Part of a small language model's weights.
Size: 20 layers, width 384, 3 heads of 128, MLP 1152 tanh GELU, vocabulary 15355, 35.8M parameters.
Architecture: LayerNorm before each block, learned positions, biases on query, key and value, tied embeddings.
MLP neurons of a small language model. Each row is named by its layer, matrix (up: input weights; down: output weights) and neuron, and shows model dimensions 208-303. Each number is 200 + 20 x the weight over its row's rms, rounded and kept within 0 to 999.
After each neuron's rows, "fires on" lists the tokens most often at its 100 highest values on Wikipedia text that the model never trained on.

L8.up351,189,182,200,169,210,171,222,202,200,187,193,230,207,153,181,225,212,220,255,202,181,164,227,238,200,192,184,213,197,179,193,221,217,190,229,203,223,221,183,187,188,199,198,170,219,185,198,173,211,174,208,172,194,220,212,166,207,208,198,204,206,181,187,218,225,232,188,196,210,206,194,191,224,207,187,221,237,156,206,205,221,242,210,182,176,204,196,185,195,183,190,221,208,172,241,193
L8.down351,210,190,192,213,205,190,247,188,188,167,173,218,184,207,206,190,226,206,210,217,224,208,191,173,219,206,177,186,203,185,200,184,213,209,169,237,195,199,218,196,169,190,179,191,178,167,191,184,193,207,179,220,232,167,188,204,212,198,192,227,151,214,202,145,208,187,216,177,220,204,203,218,245,198,228,179,196,195,167,223,172,204,184,222,178,211,228,200,201,199,162,187,170,239,182,179
fires on: " a", "="

L8.up20,168,206,211,183,205,184,196,195,203,196,233,219,191,219,219,163,178,198,181,228,228,203,220,188,204,190,204,214,189,178,199,198,201,204,218,199,218,229,210,210,231,179,213,199,203,226,232,185,179,209,198,205,242,172,197,235,212,208,224,204,197,164,204,203,194,202,178,187,195,200,202,217,203,210,233,205,184,177,187,198,209,211,218,249,195,174,204,212,182,190,209,225,234,205,174,226
L8.down20,198,181,196,193,221,225,189,228,235,204,182,213,187,203,212,194,235,220,236,183,218,193,184,179,204,154,207,209,224,189,163,205,225,188,172,190,202,228,176,196,198,188,224,238,172,190,170,206,172,236,174,184,227,217,195,218,192,198,228,216,170,226,229,186,225,204,211,206,209,223,196,202,194,221,198,208,156,206,180,220,197,160,215,219,174,224,202,194,200,180,198,186,173,214,219,214
fires on: "0", "3", " ", "5", "9", "2"

L12.up763,175,199,210,242,256,210,190,177,214,219,217,218,141,219,219,206,217,228,243,221,206,208,230,174,194,153,187,186,198,179,222,188,232,215,209,218,193,182,178,202,204,176,214,196,172,217,175,205,194,204,220,195,183,181,193,189,192,199,218,190,174,227,215,233,179,216,195,176,234,208,200,243,179,199,210,179,231,202,205,206,205,211,208,206,196,179,211,237,217,213,184,200,193,205,239,172
L12.down763,217,203,216,204,196,217,158,224,202,192,205,225,238,205,186,196,160,152,203,167,145,174,200,189,184,216,209,169,198,200,201,218,232,208,179,198,174,173,198,211,193,181,187,194,205,181,159,210,183,233,189,191,205,228,203,192,171,181,214,202,200,223,207,213,178,181,194,193,230,185,206,201,179,232,202,213,229,218,207,228,226,169,228,172,168,202,183,199,230,215,216,193,194,184,213,157
fires on: " D", " a", " several", "0", " B", "D"

L14.up555,174,234,207,228,194,210,168,192,220,175,224,154,205,184,206,219,226,186,206,222,193,180,165,218,155,198,178,243,196,218,205,231,227,228,219,180,202,191,172,157,222,216,203,166,181,219,210,192,197,209,183,213,235,217,204,174,175,195,223,207,203,200,206,179,192,168,203,197,219,192,189,202,209,210,204,183,179,210,160,202,168,229,195,225,222,220,233,190,208,226,218,213,174,201,205,205
L14.down555,218,223,219,209,226,216,243,184,199,194,184,209,204,255,233,194,182,236,214,176,210,210,200,175,237,197,228,178,214,176,159,167,217,193,191,203,202,197,185,207,174,186,210,223,208,181,163,194,173,175,209,197,190,195,213,218,199,198,216,196,131,210,244,197,218,186,218,185,167,166,205,211,161,185,214,187,213,178,237,215,204,191,204,187,162,175,242,235,215,169,165,207,234,232,190,175
fires on: " and", " as", " to", " is", " been", " a"

L13.up302,216,207,206,202,168,242,195,204,175,225,242,223,220,215,185,192,207,196,204,196,200,167,189,205,212,161,198,201,176,207,179,180,237,229,200,198,202,197,182,208,189,225,206,216,184,191,189,234,193,244,192,180,188,215,209,209,199,187,197,199,231,154,184,152,233,221,195,208,168,239,218,200,194,162,201,201,202,199,221,222,191,195,214,162,229,197,201,194,222,169,219,188,198,195,179,218
L13.down302,208,162,207,195,217,182,203,200,225,224,227,185,197,205,185,197,194,200,189,210,212,219,216,159,229,165,190,157,198,189,202,210,231,185,217,189,224,212,160,250,241,185,214,177,188,220,207,228,154,222,189,197,146,200,195,189,193,197,214,184,229,188,189,214,178,160,191,198,198,210,219,173,242,159,175,190,214,187,207,195,230,213,193,223,250,227,155,186,206,220,205,175,179,179,201,227
fires on: ",", ".", "\n", "°", " (", "==="

L7.up921,222,194,211,242,214,225,199,174,209,206,197,193,158,186,189,227,217,143,172,213,214,171,187,222,190,191,188,192,219,215,231,204,191,187,211,193,217,207,182,182,210,203,175,176,205,204,198,196,221,215,193,176,200,199,180,213,207,189,200,187,213,206,195,230,218,200,222,200,169,202,205,204,227,187,233,225,202,194,189,206,185,194,191,194,167,167,243,180,137,181,209,207,216,175,228,213
L7.down921,233,179,181,232,207,204,178,184,215,204,170,200,187,203,213,208,188,165,195,170,179,202,171,187,221,185,164,253,220,179,231,207,205,197,208,191,205,182,238,200,195,215,221,196,167,185,236,229,152,225,219,204,206,225,207,222,197,186,177,212,202,193,191,161,236,211,217,189,177,226,198,231,182,219,183,219,194,208,165,186,219,211,207,183,161,216,219,189,184,185,206,219,171,202,182,181
fires on: "-", "0", "ron", "ro"

L13.up407,237,185,199,265,185,206,195,196,242,245,212,240,197,231,184,206,215,160,190,209,215,185,204,199,245,197,206,179,191,188,218,204,214,226,194,209,190,170,195,212,202,206,216,198,208,173,208,232,217,186,206,210,195,190,209,213,175,214,178,225,201,178,167,212,186,188,183,190,186,243,192,186,203,193,226,207,169,199,200,224,203,180,209,184,235,187,206,187,217,155,181,182,200,199,180,188
L13.down407,186,216,199,189,216,206,230,196,230,228,223,232,188,193,181,222,206,205,199,211,230,214,220,170,222,220,212,191,237,225,189,194,205,194,207,219,219,200,214,185,238,216,169,205,220,185,213,191,171,200,197,200,154,204,207,207,221,161,187,201,251,191,184,216,222,149,152,189,216,208,212,227,193,171,237,189,215,207,226,198,201,220,179,192,215,203,204,184,223,225,215,229,152,207,162,202
fires on: " (", ",", "\n", " Jack"

L12.up500,227,182,201,191,203,224,164,188,185,171,232,209,179,210,253,185,160,228,204,193,230,206,228,200,220,177,209,184,188,200,190,176,200,192,208,208,202,189,201,212,194,222,220,212,188,173,206,212,167,189,233,186,186,202,167,170,180,208,203,195,206,212,199,171,207,182,177,186,167,221,225,228,199,196,209,155,180,199,190,166,196,173,197,232,211,214,203,201,235,177,222,192,187,166,178,217
L12.down500,192,131,214,221,212,258,230,205,195,231,208,212,187,215,226,190,169,201,202,210,202,180,218,173,180,188,207,167,228,170,194,203,193,212,203,183,229,189,192,206,224,230,244,198,201,177,188,180,181,229,222,163,162,198,199,191,223,203,185,204,195,205,187,149,197,193,216,202,195,214,197,198,204,215,213,185,226,218,199,217,211,247,205,227,252,184,193,204,200,222,208,247,190,185,186,197
fires on: ".", ","

L13.up1054,188,172,193,173,168,196,224,192,215,195,210,217,195,177,192,191,229,216,188,207,206,206,233,220,187,235,218,195,200,194,169,196,220,206,180,207,182,192,191,188,207,204,184,208,199,208,186,239,189,224,181,217,211,183,209,189,173,201,221,198,183,180,194,202,216,206,202,183,179,208,207,221,200,163,194,225,205,235,163,232,180,183,211,213,184,211,228,203,229,216,184,189,203,158,199,213
L13.down1054,198,176,169,222,171,212,212,184,210,261,225,214,168,183,202,205,166,204,155,198,179,206,189,191,189,201,225,208,205,196,181,201,214,201,220,186,183,177,199,209,215,221,218,201,186,184,196,209,184,223,188,229,207,217,215,200,165,149,237,197,213,229,175,211,206,189,156,190,191,227,208,229,208,226,203,186,192,213,208,212,215,210,214,209,161,223,204,177,234,207,206,195,199,202,220,178
fires on: " ", "0", " (", " |"

L7.up207,214,200,235,196,165,204,176,204,198,204,191,215,196,192,228,223,193,179,213,213,216,186,188,183,189,200,182,211,192,167,241,160,195,172,166,166,204,221,210,224,215,200,224,211,188,205,182,197,218,220,217,224,219,192,201,171,195,196,213,189,222,201,172,194,192,212,201,205,198,230,196,204,219,185,227,233,187,220,186,165,199,181,213,217,214,180,181,204,227,218,187,190,219,167,195,187
L7.down207,184,177,176,206,230,182,158,192,191,190,208,198,198,232,191,185,224,201,200,217,187,193,197,212,220,183,212,184,199,215,216,211,221,174,234,208,185,195,203,154,228,194,239,199,174,213,215,208,179,217,227,184,177,222,224,161,198,229,206,226,189,183,221,178,202,202,190,202,232,184,193,188,184,173,211,194,207,213,151,200,237,213,198,177,240,199,213,199,159,202,190,211,187,188,201,204
fires on: " |", " ;", " ", "0", " was"

L13.up148,181,194,209,219,184,176,201,197,215,195,192,183,183,201,216,154,231,223,216,226,181,179,158,200,228,169,208,227,175,155,199,208,222,216,198,180,201,224,168,225,225,196,194,193,166,212,201,203,194,215,190,196,194,187,204,191,228,183,219,174,185,188,142,222,209,215,192,170,215,204,179,180,184,165,197,212,212,232,195,210,198,215,232,193,205,189,221,173,187,194,203,160,193,192,219,185
L13.down148,159,217,174,196,180,209,219,209,206,172,215,216,206,170,208,192,172,205,208,186,197,180,215,192,230,199,180,181,221,245,187,197,218,205,201,207,234,225,221,195,194,179,214,235,214,208,209,202,200,220,204,184,174,259,208,197,170,209,226,241,236,208,184,207,203,189,195,256,195,199,197,227,192,208,203,185,213,206,156,193,205,216,194,209,190,204,213,186,212,177,183,213,220,246,249,184
fires on: ",", " are", " were", " can"

L7.up136,205,231,210,224,206,197,206,214,176,199,208,183,181,239,210,210,196,216,216,214,150,183,175,195,181,176,207,188,233,191,213,200,209,197,198,196,159,188,195,244,235,189,208,191,173,220,190,207,190,219,217,191,193,201,229,210,211,219,174,186,221,212,159,175,219,213,171,199,193,214,207,200,199,222,242,199,194,191,171,208,171,184,179,193,217,176,225,187,197,224,198,203,219,146,180,197
L7.down136,223,151,163,225,190,165,179,218,209,224,175,203,224,190,221,201,213,197,195,199,220,217,166,208,252,224,218,170,202,208,206,210,184,184,201,217,196,174,220,163,236,225,189,192,173,185,208,191,191,237,179,192,207,196,182,175,220,198,199,194,218,139,202,174,198,206,214,174,203,230,171,203,195,168,209,203,209,219,175,192,193,183,190,192,204,193,217,226,169,178,202,201,158,243,208,143
fires on: "-", " %", ":", " ", " to", "="

L13.up386,184,189,192,225,184,202,175,186,192,193,204,198,196,224,215,200,190,177,182,187,224,201,215,202,150,167,206,198,223,222,197,168,211,201,188,191,215,186,194,192,181,205,262,189,175,179,210,206,227,208,212,192,216,192,194,196,219,180,177,215,201,222,216,213,197,193,167,233,202,222,225,214,176,180,172,197,220,173,195,204,195,197,219,209,220,229,209,203,217,232,216,191,234,186,202,223
L13.down386,201,173,202,198,208,193,219,213,213,214,211,188,205,175,207,220,190,212,178,196,215,203,229,180,181,208,206,180,219,179,183,203,211,204,215,194,175,218,195,214,196,210,239,199,217,179,209,221,187,223,185,192,186,203,179,173,184,217,137,178,177,200,176,196,203,191,180,205,196,193,222,224,178,226,186,189,236,180,204,195,205,188,203,242,239,234,200,221,210,213,159,180,191,227,203,194
fires on: ".", ",", "\n", "7", "5"

L13.up525,180,210,199,191,175,180,226,164,184,167,228,215,223,193,234,214,206,209,192,208,201,194,199,184,210,196,219,213,212,180,179,189,214,240,208,219,218,209,209,201,215,211,192,178,176,193,218,255,208,232,203,175,200,182,211,185,226,202,222,203,193,197,199,192,218,227,197,187,234,224,170,186,233,172,213,211,205,185,194,208,196,183,205,247,230,163,192,228,205,220,233,197,226,202,183,190
L13.down525,171,220,176,231,191,188,186,211,216,207,205,218,199,160,234,181,170,195,230,159,197,212,179,203,191,186,216,198,193,188,203,226,237,210,201,199,166,202,220,227,224,224,205,186,194,199,164,223,197,278,195,174,236,179,175,197,155,204,212,200,184,226,209,180,205,196,173,204,221,241,218,218,204,194,182,164,212,206,184,210,242,202,193,214,200,212,232,170,170,201,218,222,198,228,209,157
fires on: "0"

L13.up104,210,228,220,170,188,233,188,161,183,191,209,219,197,225,218,191,186,220,234,197,193,199,208,214,222,172,214,206,185,165,189,198,229,214,194,224,157,201,200,178,179,178,205,210,223,191,176,232,220,231,221,207,212,184,185,175,215,188,201,222,235,205,159,191,212,209,200,214,184,244,193,193,170,203,180,188,197,202,208,178,215,156,193,221,228,228,197,215,185,203,201,189,233,207,166,185
L13.down104,207,176,214,206,204,241,185,190,241,204,208,187,139,206,220,203,200,199,213,208,212,218,217,195,200,142,219,176,202,190,208,216,203,222,204,169,193,189,230,220,229,250,223,205,165,179,177,204,205,181,213,202,216,215,165,210,200,225,212,190,227,222,215,166,162,175,219,188,195,209,214,190,198,169,225,200,212,159,177,196,186,178,225,232,200,209,164,202,209,185,225,202,208,192,183,223
fires on: ".", ",", "–"

L12.up407,191,209,191,181,164,216,185,170,224,190,177,179,237,185,204,203,220,245,186,200,189,189,212,181,220,215,202,174,184,229,206,211,204,210,170,223,198,208,241,188,222,206,226,175,173,188,195,210,212,207,201,201,184,208,191,199,202,246,190,227,178,184,172,185,207,192,209,184,177,207,196,197,210,189,214,223,208,160,182,176,209,191,212,200,205,213,196,216,201,161,186,228,193,212,200,206
L12.down407,214,182,199,168,216,190,214,205,191,191,241,214,194,222,208,206,180,206,176,229,177,189,223,206,169,221,165,233,206,179,193,233,240,203,226,201,206,186,187,216,213,206,214,205,218,185,205,222,201,178,176,194,192,203,219,202,237,180,184,225,183,220,209,220,221,222,267,222,191,197,192,181,188,190,208,201,231,198,213,197,208,252,177,191,225,197,256,188,216,193,214,189,232,220,214,216
fires on: ",", " such", " under", ":", " to"

L16.up370,177,200,213,193,160,208,200,216,216,193,191,176,217,222,200,195,177,184,199,226,184,210,196,208,189,205,227,199,171,202,175,161,198,198,218,217,169,191,201,222,178,176,178,183,221,212,181,174,221,216,226,223,217,164,206,214,212,181,195,214,240,186,196,203,246,259,203,206,210,228,222,194,183,188,221,222,178,173,192,200,195,208,209,201,222,188,197,205,163,175,197,206,231,185,175,199
L16.down370,240,198,194,195,225,223,206,209,183,214,200,214,187,181,184,216,207,162,190,223,179,217,191,211,186,210,184,193,208,195,189,200,190,238,190,169,219,226,154,179,209,236,202,212,197,188,199,223,202,171,199,186,203,216,195,208,198,185,205,199,200,190,166,201,179,205,294,218,194,153,212,197,202,201,191,193,199,176,175,202,228,223,178,182,211,177,228,212,193,219,207,195,213,170,226,211
fires on: " was", " were", ",", " to", " be", " and"

L13.up765,204,203,209,222,200,155,209,169,232,212,208,216,219,210,167,209,202,176,191,219,195,175,187,174,224,194,196,232,198,197,149,164,203,191,229,195,192,172,207,211,239,217,200,195,154,217,186,210,163,208,172,190,200,223,158,223,183,137,201,173,200,206,185,197,186,207,225,229,206,222,224,208,198,216,165,178,221,201,192,193,193,201,206,211,209,181,196,227,214,241,234,190,192,195,181,203
L13.down765,160,191,184,196,217,221,188,200,168,219,211,185,207,176,216,202,199,211,189,176,181,202,212,234,203,198,195,198,201,176,190,212,218,183,177,211,187,225,154,172,211,210,208,172,217,202,196,197,198,213,202,217,219,216,193,183,223,234,226,232,201,153,234,210,166,178,178,159,242,212,211,199,189,188,181,186,210,192,221,245,210,195,227,228,192,212,232,201,212,183,183,208,220,212,207,208
fires on: ".", " of", " to", " B", "g"

L8.up547,232,214,226,183,194,211,202,186,197,174,221,186,190,200,220,197,207,184,191,213,191,176,161,218,177,219,219,186,174,208,221,175,186,220,208,240,180,186,205,184,195,201,204,197,224,200,200,212,220,172,203,173,176,193,209,227,229,230,207,226,191,178,187,195,202,209,203,172,224,245,222,169,176,231,215,203,170,201,202,209,204,203,229,198,215,213,199,206,202,202,185,192,235,197,139,211
L8.down547,167,221,196,207,214,170,177,207,216,196,205,204,185,223,199,186,199,213,213,192,195,183,181,189,198,201,194,188,194,183,203,210,230,217,213,205,189,193,227,217,198,222,206,228,168,195,205,213,188,197,186,203,188,210,195,229,179,197,204,192,202,183,182,208,213,213,186,183,213,172,177,216,240,190,193,181,251,171,221,230,201,205,179,157,192,197,248,187,181,173,208,190,189,235,197,187
fires on: ")", " (", ",", " it", " there", "),"

L14.up224,190,216,197,195,168,199,195,222,213,218,230,172,220,215,166,225,236,187,236,212,229,190,174,180,207,185,193,206,196,239,201,186,240,195,209,215,239,162,178,202,179,191,229,180,196,238,184,228,221,169,220,224,208,173,190,234,214,174,205,201,231,190,216,193,191,215,180,206,187,208,219,168,166,140,206,187,178,154,217,189,192,209,226,179,211,213,213,198,173,196,186,176,211,172,228,190
L14.down224,201,214,241,221,224,195,244,168,231,166,195,187,192,190,214,188,170,193,205,212,187,196,201,190,199,192,190,184,167,216,230,199,202,183,158,212,155,173,219,212,188,206,217,196,214,216,189,166,201,193,227,182,173,219,191,204,193,214,229,223,177,213,155,192,188,171,234,195,203,187,186,214,207,169,175,185,164,195,200,179,207,217,194,215,206,166,190,181,204,206,208,216,151,217,212,158
fires on: ",", " ", " is", "-", "–", " are"

L14.up1130,196,219,212,183,214,175,190,180,249,220,196,174,212,170,208,210,189,186,225,164,213,228,209,206,208,177,188,218,209,231,214,183,239,183,211,154,226,211,185,175,232,218,196,187,165,207,213,192,191,208,182,213,194,180,215,196,241,196,217,203,173,226,176,182,169,213,188,225,187,196,178,175,179,203,154,182,216,179,178,220,214,194,188,216,194,179,190,209,195,195,233,234,212,181,241,214
L14.down1130,236,233,179,172,218,225,207,175,161,216,193,197,213,198,209,194,172,193,198,187,201,185,213,221,228,177,194,204,212,186,214,232,199,213,175,213,187,189,204,204,199,206,183,181,210,216,214,195,212,200,188,181,219,216,220,217,208,222,217,205,185,187,170,220,212,211,197,196,214,195,233,210,220,223,223,211,207,226,170,186,172,228,218,184,193,237,221,200,186,186,181,178,213,211,205,194
fires on: " and", " to", ","

L7.up726,171,206,200,219,199,197,248,201,200,203,197,175,202,212,216,208,215,143,207,204,219,221,181,202,180,169,230,214,196,212,214,224,221,177,205,170,190,193,212,175,174,166,218,199,206,189,184,215,244,207,213,199,200,199,190,191,224,202,176,162,249,212,203,172,242,213,166,209,180,207,165,170,187,222,220,196,230,202,180,203,197,170,205,209,158,188,180,212,205,232,212,216,185,196,223,198
L7.down726,186,168,218,227,187,202,182,233,182,175,216,195,200,222,213,189,196,229,220,185,212,204,225,197,219,201,210,176,206,226,196,202,222,190,205,186,192,211,188,181,200,172,222,238,196,175,205,197,189,221,166,190,191,178,218,167,225,183,183,202,179,202,170,178,175,204,204,195,219,197,205,207,169,153,224,214,229,205,188,194,227,192,197,194,189,218,205,193,156,173,192,187,204,214,211,207
fires on: " |", " ", "0"

L7.up868,225,207,224,214,230,197,216,198,205,206,231,207,209,213,185,240,194,177,199,195,151,206,198,183,192,187,196,189,173,194,203,208,190,217,213,181,194,168,207,244,225,175,172,191,212,149,195,210,171,214,202,205,218,198,183,222,164,205,209,222,181,209,190,216,230,212,203,221,237,239,190,207,221,182,167,208,203,183,178,195,191,201,170,228,215,168,203,192,245,204,229,209,201,182,193,202
L7.down868,191,234,179,202,227,218,169,192,198,199,168,207,197,228,210,182,192,218,200,217,193,167,182,223,218,230,236,220,230,170,177,223,244,205,218,227,176,213,187,216,207,181,196,188,203,205,202,171,217,214,191,218,177,230,192,238,191,214,213,221,200,186,214,185,191,187,202,210,231,214,223,191,220,213,221,215,185,205,205,199,170,203,207,165,209,187,225,205,204,189,206,217,182,196,194,191
fires on: " for", " to", " on"

L16.up80,193,185,221,238,221,185,225,193,208,212,222,217,197,175,210,191,179,233,244,240,205,174,179,179,176,200,204,229,196,145,214,221,174,240,184,195,196,192,235,185,191,188,203,243,228,210,195,222,172,218,200,206,195,210,228,210,217,160,190,190,207,199,202,192,212,209,196,207,205,225,225,202,197,195,220,187,204,179,201,226,222,224,193,209,209,203,201,187,185,196,183,185,205,201,189,176
L16.down80,199,193,179,231,228,200,201,171,243,230,165,238,206,204,201,186,196,206,187,187,226,198,197,195,220,199,195,211,160,197,201,223,223,227,174,194,186,206,201,221,223,216,198,180,201,162,209,223,210,204,184,220,201,168,209,204,161,188,190,179,227,211,206,213,172,212,201,205,193,231,205,203,217,189,194,212,200,175,196,212,174,190,208,205,182,222,225,208,165,191,194,209,161,199,205,166
fires on: "0", "2", ".", " "

L7.up950,224,231,198,189,178,205,219,197,218,190,185,174,213,200,208,210,219,185,210,175,241,220,209,184,235,181,197,191,197,198,192,167,215,192,194,183,199,211,206,199,171,207,188,188,208,233,176,162,182,175,212,196,196,179,165,185,205,200,190,227,245,180,252,210,201,223,166,218,207,190,188,201,186,215,192,186,174,234,185,205,189,184,196,230,215,193,235,211,173,215,196,214,210,199,221,176
L7.down950,215,171,196,213,168,240,216,169,216,199,221,181,227,203,196,199,221,158,217,201,183,184,190,197,214,194,185,195,226,197,178,208,175,184,206,199,158,207,176,200,188,203,214,214,201,204,211,179,212,212,181,178,180,173,214,212,208,192,201,182,199,206,177,187,204,214,211,185,208,194,229,206,219,172,191,214,213,192,191,213,203,161,242,178,180,226,188,221,173,179,179,210,161,206,203,202
fires on: " |", " (", "4", "9", "0", "5"

L14.up680,198,190,181,205,240,202,174,210,231,213,224,216,179,224,234,192,234,233,209,206,188,178,180,181,206,219,192,198,207,214,184,245,233,194,183,189,216,204,222,184,219,188,183,198,178,237,185,190,202,176,219,170,193,220,153,184,202,202,196,177,202,202,249,183,213,186,209,210,185,240,196,180,181,173,193,182,196,222,167,240,221,239,192,227,205,201,191,201,217,213,217,205,215,227,196,179
L14.down680,206,249,198,152,164,166,176,177,190,188,224,218,206,203,179,220,174,164,198,204,195,184,175,213,206,235,192,249,190,226,204,166,228,200,172,226,187,202,161,227,192,207,196,228,188,216,178,195,212,179,218,201,184,193,218,186,171,235,219,202,200,171,183,192,189,228,196,170,164,199,181,194,213,195,183,180,208,207,207,203,181,217,225,192,245,182,189,197,200,214,194,221,150,200,192,204
fires on: "\\", ",", " \\", " into", " with"

L7.up449,202,202,210,218,214,217,231,184,203,170,179,224,194,209,203,205,232,175,200,201,192,208,195,187,220,209,195,212,189,172,188,202,219,220,222,196,227,206,173,193,232,191,188,193,224,196,206,217,213,204,201,215,202,184,193,220,194,178,209,173,215,192,212,223,186,193,195,216,178,198,185,202,220,188,197,223,209,231,227,204,196,203,234,200,193,215,233,185,229,166,177,176,193,180,178,201
L7.down449,170,208,189,223,199,187,198,223,230,230,231,207,199,136,219,232,190,209,199,184,182,256,186,222,196,219,200,213,171,198,200,204,206,222,197,215,181,182,217,239,188,191,171,200,197,223,203,204,216,210,204,221,193,226,208,193,198,189,200,204,208,205,206,180,237,221,161,198,212,235,205,189,189,187,216,217,210,214,197,188,191,219,208,197,177,187,186,184,181,221,230,231,199,186,237,242
fires on: "0", " not", "2", " also", "-"

L13.up1145,216,203,190,182,183,203,195,160,209,184,186,191,214,201,188,197,217,186,212,190,164,225,204,206,252,180,239,210,166,198,217,200,189,217,223,181,208,221,188,159,202,166,248,198,188,186,162,187,170,222,190,190,219,205,180,187,167,183,184,225,219,197,192,198,233,259,221,156,178,199,163,179,174,163,199,222,171,198,205,174,189,210,164,206,194,210,217,165,185,185,193,222,189,178,236,191
L13.down1145,196,220,165,230,219,182,197,208,223,207,174,211,201,201,225,195,200,221,173,200,196,194,215,209,193,195,195,214,222,172,222,205,208,206,226,199,195,193,223,205,213,185,190,170,222,186,184,230,209,205,180,217,197,237,195,228,199,186,177,210,170,204,232,165,225,211,221,189,208,190,209,234,239,205,194,195,224,183,199,169,221,180,197,193,202,179,177,200,161,187,205,179,202,212,217,231
fires on: " born", " with", " to", " by", "s"

L12.up1104,216,214,192,208,195,167,198,170,188,213,186,185,160,246,192,188,212,220,192,209,169,207,216,217,217,189,189,181,188,179,184,231,229,243,176,202,212,221,188,195,239,179,226,211,206,238,183,205,199,172,206,180,171,215,216,183,215,219,200,186,222,181,219,187,202,231,172,177,217,188,162,214,176,177,199,203,213,199,225,234,200,235,212,214,221,189,207,187,168,194,188,219,201,175,170,225
L12.down1104,148,233,185,208,212,194,200,191,200,175,201,240,229,196,195,208,177,198,205,168,190,181,231,181,186,202,169,208,178,218,251,198,217,212,198,184,167,200,197,218,183,211,202,198,175,192,219,213,177,191,235,171,201,208,243,224,172,220,232,184,192,215,172,191,218,210,169,184,216,181,195,206,218,175,172,162,196,216,159,187,215,205,192,196,193,200,214,201,190,217,201,209,167,234,204,183
fires on: ",", "born"

L7.up768,200,207,210,217,208,201,228,151,230,214,207,222,213,224,209,201,205,204,178,217,223,221,192,197,171,185,163,173,217,223,210,199,206,166,230,201,198,216,166,224,244,191,205,213,207,180,209,222,194,215,176,164,243,204,195,166,179,224,185,199,201,187,184,194,241,198,206,196,237,223,188,186,194,220,202,203,211,206,197,209,179,159,191,208,198,219,163,244,181,200,173,202,189,180,198,169
L7.down768,199,189,170,173,187,182,174,229,201,203,217,207,213,186,226,199,185,228,148,180,207,195,194,198,207,174,207,194,194,184,201,202,203,217,214,187,230,211,199,183,234,207,191,218,197,204,203,220,178,142,222,184,199,228,205,187,179,189,189,177,208,243,195,203,221,172,243,225,184,150,176,200,181,198,203,242,222,200,186,195,205,229,138,185,173,223,231,208,209,161,215,189,179,225,199,189
fires on: " to", " of", "-", ":", " in", " by"

L13.up664,188,199,197,202,221,241,183,198,183,193,232,184,174,188,192,202,188,181,193,161,184,156,225,217,228,208,217,213,194,233,183,191,184,209,188,202,178,176,211,220,147,209,189,212,191,174,173,199,161,236,213,191,219,175,208,204,228,151,219,167,206,214,176,222,219,206,206,199,219,196,187,179,207,264,191,216,183,208,193,202,190,212,180,174,216,197,186,208,213,214,187,193,193,170,195,194
L13.down664,204,226,181,178,217,220,167,200,166,212,159,178,237,196,209,200,211,224,204,192,177,206,188,199,210,198,212,210,194,188,226,187,199,184,230,189,211,183,180,181,211,191,198,192,171,181,178,213,177,249,221,206,198,225,195,208,205,199,179,194,184,195,222,192,192,227,220,190,194,219,191,202,187,226,213,176,223,203,190,194,188,184,194,137,231,210,223,224,225,192,197,211,172,209,210,186
fires on: "\n", " at", " all", ".", " to"

L7.up335,191,206,191,225,179,163,203,165,206,174,217,217,254,178,215,174,199,224,160,222,213,193,198,219,194,191,167,216,182,206,163,210,190,235,204,195,151,195,229,172,194,218,225,201,201,206,190,205,214,182,200,190,212,224,200,193,213,208,172,217,184,198,182,187,221,190,187,190,213,190,196,167,197,183,201,224,187,167,217,218,182,204,180,217,194,208,234,196,204,227,193,202,211,244,241,231
L7.down335,187,238,188,203,202,194,177,197,211,174,169,166,167,180,189,184,196,225,185,178,192,187,188,226,210,196,187,218,232,200,182,228,162,195,199,206,176,190,195,237,173,181,175,202,220,218,189,208,202,212,178,243,182,211,195,200,195,198,185,220,198,192,222,227,225,219,185,167,193,174,212,196,182,227,213,206,195,199,192,199,213,211,200,174,217,189,232,194,196,187,190,203,200,198,194,231
fires on: " to", "%", " ", "2", " New", " ±%"